config.yaml
n_layer: 8
d_model: 160
n_head: 5
n_kv_head: 1
head_dim: 32
d_mlp: 640
vocab_size: 512
activation: "gelu"
norm: "layernorm"
norm_place: "pre"
norm_eps: 1e-06
positions: "rope"
rope_base: 10000.0
rope_fraction: 1.0
qk_norm: true
attn_scale: 0.177
bias: "none"
tie_embeddings: true
parallel_block: true
init: "normal"
init_std_qkv: 0.0345
init_std_o: 0.00863
init_std_up: 0.0345
init_std_down: 0.00431
optimizer: "muon_variant"
lr: 0.00386
lr_mult_qkv: 0.4
lr_head: 0.00652
grad_clip: 0.5
warmup_steps: 0
schedule: "wsd"
decay_fraction: 0.729
decay_shape: "linear"
final_lr_fraction: 0.0
batch_tokens: 32768
seq_len: 2048
doc_mask: true
z_loss: 0.0001
train_tokens: 124000000
steps: 3785
dataset: "wikipedia_en"
MLP neurons of a small language model. Each row is named by its layer, matrix (up: input weights) and neuron, and shows model dimensions 0-159. Each number is 500 + 25 x the weight over its row's rms, rounded and kept within 0 to 999. Numbers have three digits each.
After each neuron's rows, "fires on" lists the tokens most often at its 100 highest values on Wikipedia text that the model never trained on. A number after a token or word is its count.

L3.up305:493493543520522524463509438530463493473455505453499514536501496497467533442482517549523530497506512439494508471478486506533492549470484498540488500499500494494488491509517510462542481494503500511508472512482491521465531540556547468490525521510527511495486477482506481481456512475481521498508506523511522472537525518501503517487495510458501508470518549533507531496507457449511493485488510469517516518485522472485554486518531441470503509487507495477474496497527484499446519489486478
fires on: "g" 36, "er" 22, "u" 14, "ong" 5

L3.up180:529465508499510484487486555491528478536510496500520529509528485527493468451514534497505536481494503468486488520478468496558476505500523516491480503495502482493459488495501534510499442490540555488480482509506503510486522474540508481507449536488497476506494541538516508515525532482513518494453496459492524496483516511520480471503488515503502515477490502505480454483485531541538499550474509505473534535462510454458513477451524515501484506444478526552509436472499471516490507520491469
fires on: "est" 31, "–" 16, "ut" 10, "ok" 8, "ast" 6, "b" 6

L3.up85:500504501488472545517472524560550540540464466479455473531514481513509487478543481563521472509494442505519474523461496468504463490474502496471501517560475517483437505534490515484476483534517482503476524507468494521560487470479505493493460479471502483528482487490506478565522526502489495518502526501478452517513514495482482517488516494525503479500500510474506493495520508500510523545507494480479469496509484527529497491475541465478548471499549487509494518484476507511529507502525525
fires on: ")" 69, "gh" 9, "ly" 8, ":" 5

L3.up66:503450519469469519495535478499485517503489501487463519491546531513496505513507566475497463490488547473491526488537479486493486495447519503499482554507489494498507473429549519548495483542530493516503531496475526504518502519489483478498513499481466487468479472545487503470482496468476517490477511508511487501489518496480499478482486512469527488503460504529539538511511476483506561521480550484559520514497505542464546506478462498523489501506482498505477487481513556500480491508506438
fires on: "ing" 20, "it" 16, "ic" 8, "ist" 7, "ec" 6

L3.up343:489512492471497516502477488474497510563479535502542458504525463457492556499519470487503506497547495482527496470501515473495482504502449485497520453515488471501495534511539499474519482501470546501476495481539506477499537510471510495572508460512509508524559514482494536507468541477457496492466489498511510478535508512512488522518547472486480489533510492476499505472491495506513485515535440522473502496491441531507486496506498522477471512470524489523554505472510498452502547508526521
fires on: " as" 20, " pl" 12, " A" 12, "an" 10, " on" 9, "e" 6

L3.up431:476511492469499505492511468495506554494509554502491465470499452511469477491473505498487509529485523537468495513467472518484523513513543554492493522498534532556505514482478538487474530518521520497504499498506512516465459512479504486475494493573453480433459492515448501463507515525487501479517498534481490484499525505535514516521486508478492486531547454474488511447545506488507526504491484506484486484539505521479540518517459501524499512544489524518500480442504521523496492462514500
fires on: ":" 56, "," 29, "at" 11, " |" 4

L3.up497:525516508481547539536508487497489509459544534529521469478510553465486515462509537458469516479523511475499531490532492509525508501482499467504481469481499484472539444495515483477475504508484500518535490507471479506532440487476488467502499490528480497514488525484457486463494475519554555489504587511489503500530511487504536479522522475519495465505543482513503476441500480460528509494474512490478501510529515524536518512496503534500488499504458513485488522494530485501498454495473470
fires on: "i" 31, "um" 20, "in" 6, "T" 6, "ist" 6

L3.up475:482486526501477489510491510481488492506531512492491486507508519497464513485527508526475510493515503498495500487476450513490520506517465527540532476480435474509479493558509521494483489482482484463475555458508510454569534449478483511504452512505505533508453483495528476491495484496527519508515491512517434458509479500527511539479511478509526506511532514492524551430472518498519508525508475458502510488524466505531506520499514492485482465556487496534540499544517490456488497523523524
fires on: "ir" 29, "t" 18, "st" 14, "y" 9, "im" 7, "h" 6

L3.up18:467562484480502518471486516537520524476512489485505469497471510455509509474519499494530481500493507466490481487513490474521511438484458513496497487476461524490490495486488475552477484476491531507543474444499553450521490496446540499537450496484506467514533506516490529504479506526505544523503503484521492514491475534556527500506441528492452482507498466521530516510483530477537549507524483506522532473492509465499508485517504496488469493482465473504543476503477515474512537520482500
fires on: "e" 26, "n" 15, "ost" 8, "N" 7

L3.up307:447549469492517499484507509464532508514501463548465479545518549514471465550542526516483473516477489502524513517488487492501492480506512495499478487518485493497495470538526477477499459525477501545481486525459484472533494467522506552483500482509549474528511478484549530499531498525479552499514472489501520474481545512498493465503501486468528508499504498480493462512538523507479505457527521484460505486527496495536492493532492455545480499494529523467474486477450511480465496520541516
fires on: "\n" 17, "ran" 15, "ow" 13, "on" 13, "r" 8

L3.up269:514520556506524505495523518528492483490451513515466486479531476524494461521536506523489508503524519523468508497545534556470536502493527465479492532500509486459512533504491507503544535557567528498514503503476455450509521503473491519508492486483535466522464539514532526478533493513486461501542487497498454485483472474485514523483490456486460525492511496503520499482457442508524500548508477508486492488517503479472493474515494451476459484480470480488516515483491517485503538507511489
fires on: "d" 26, "=" 15, "est" 12, "all" 10, "el" 6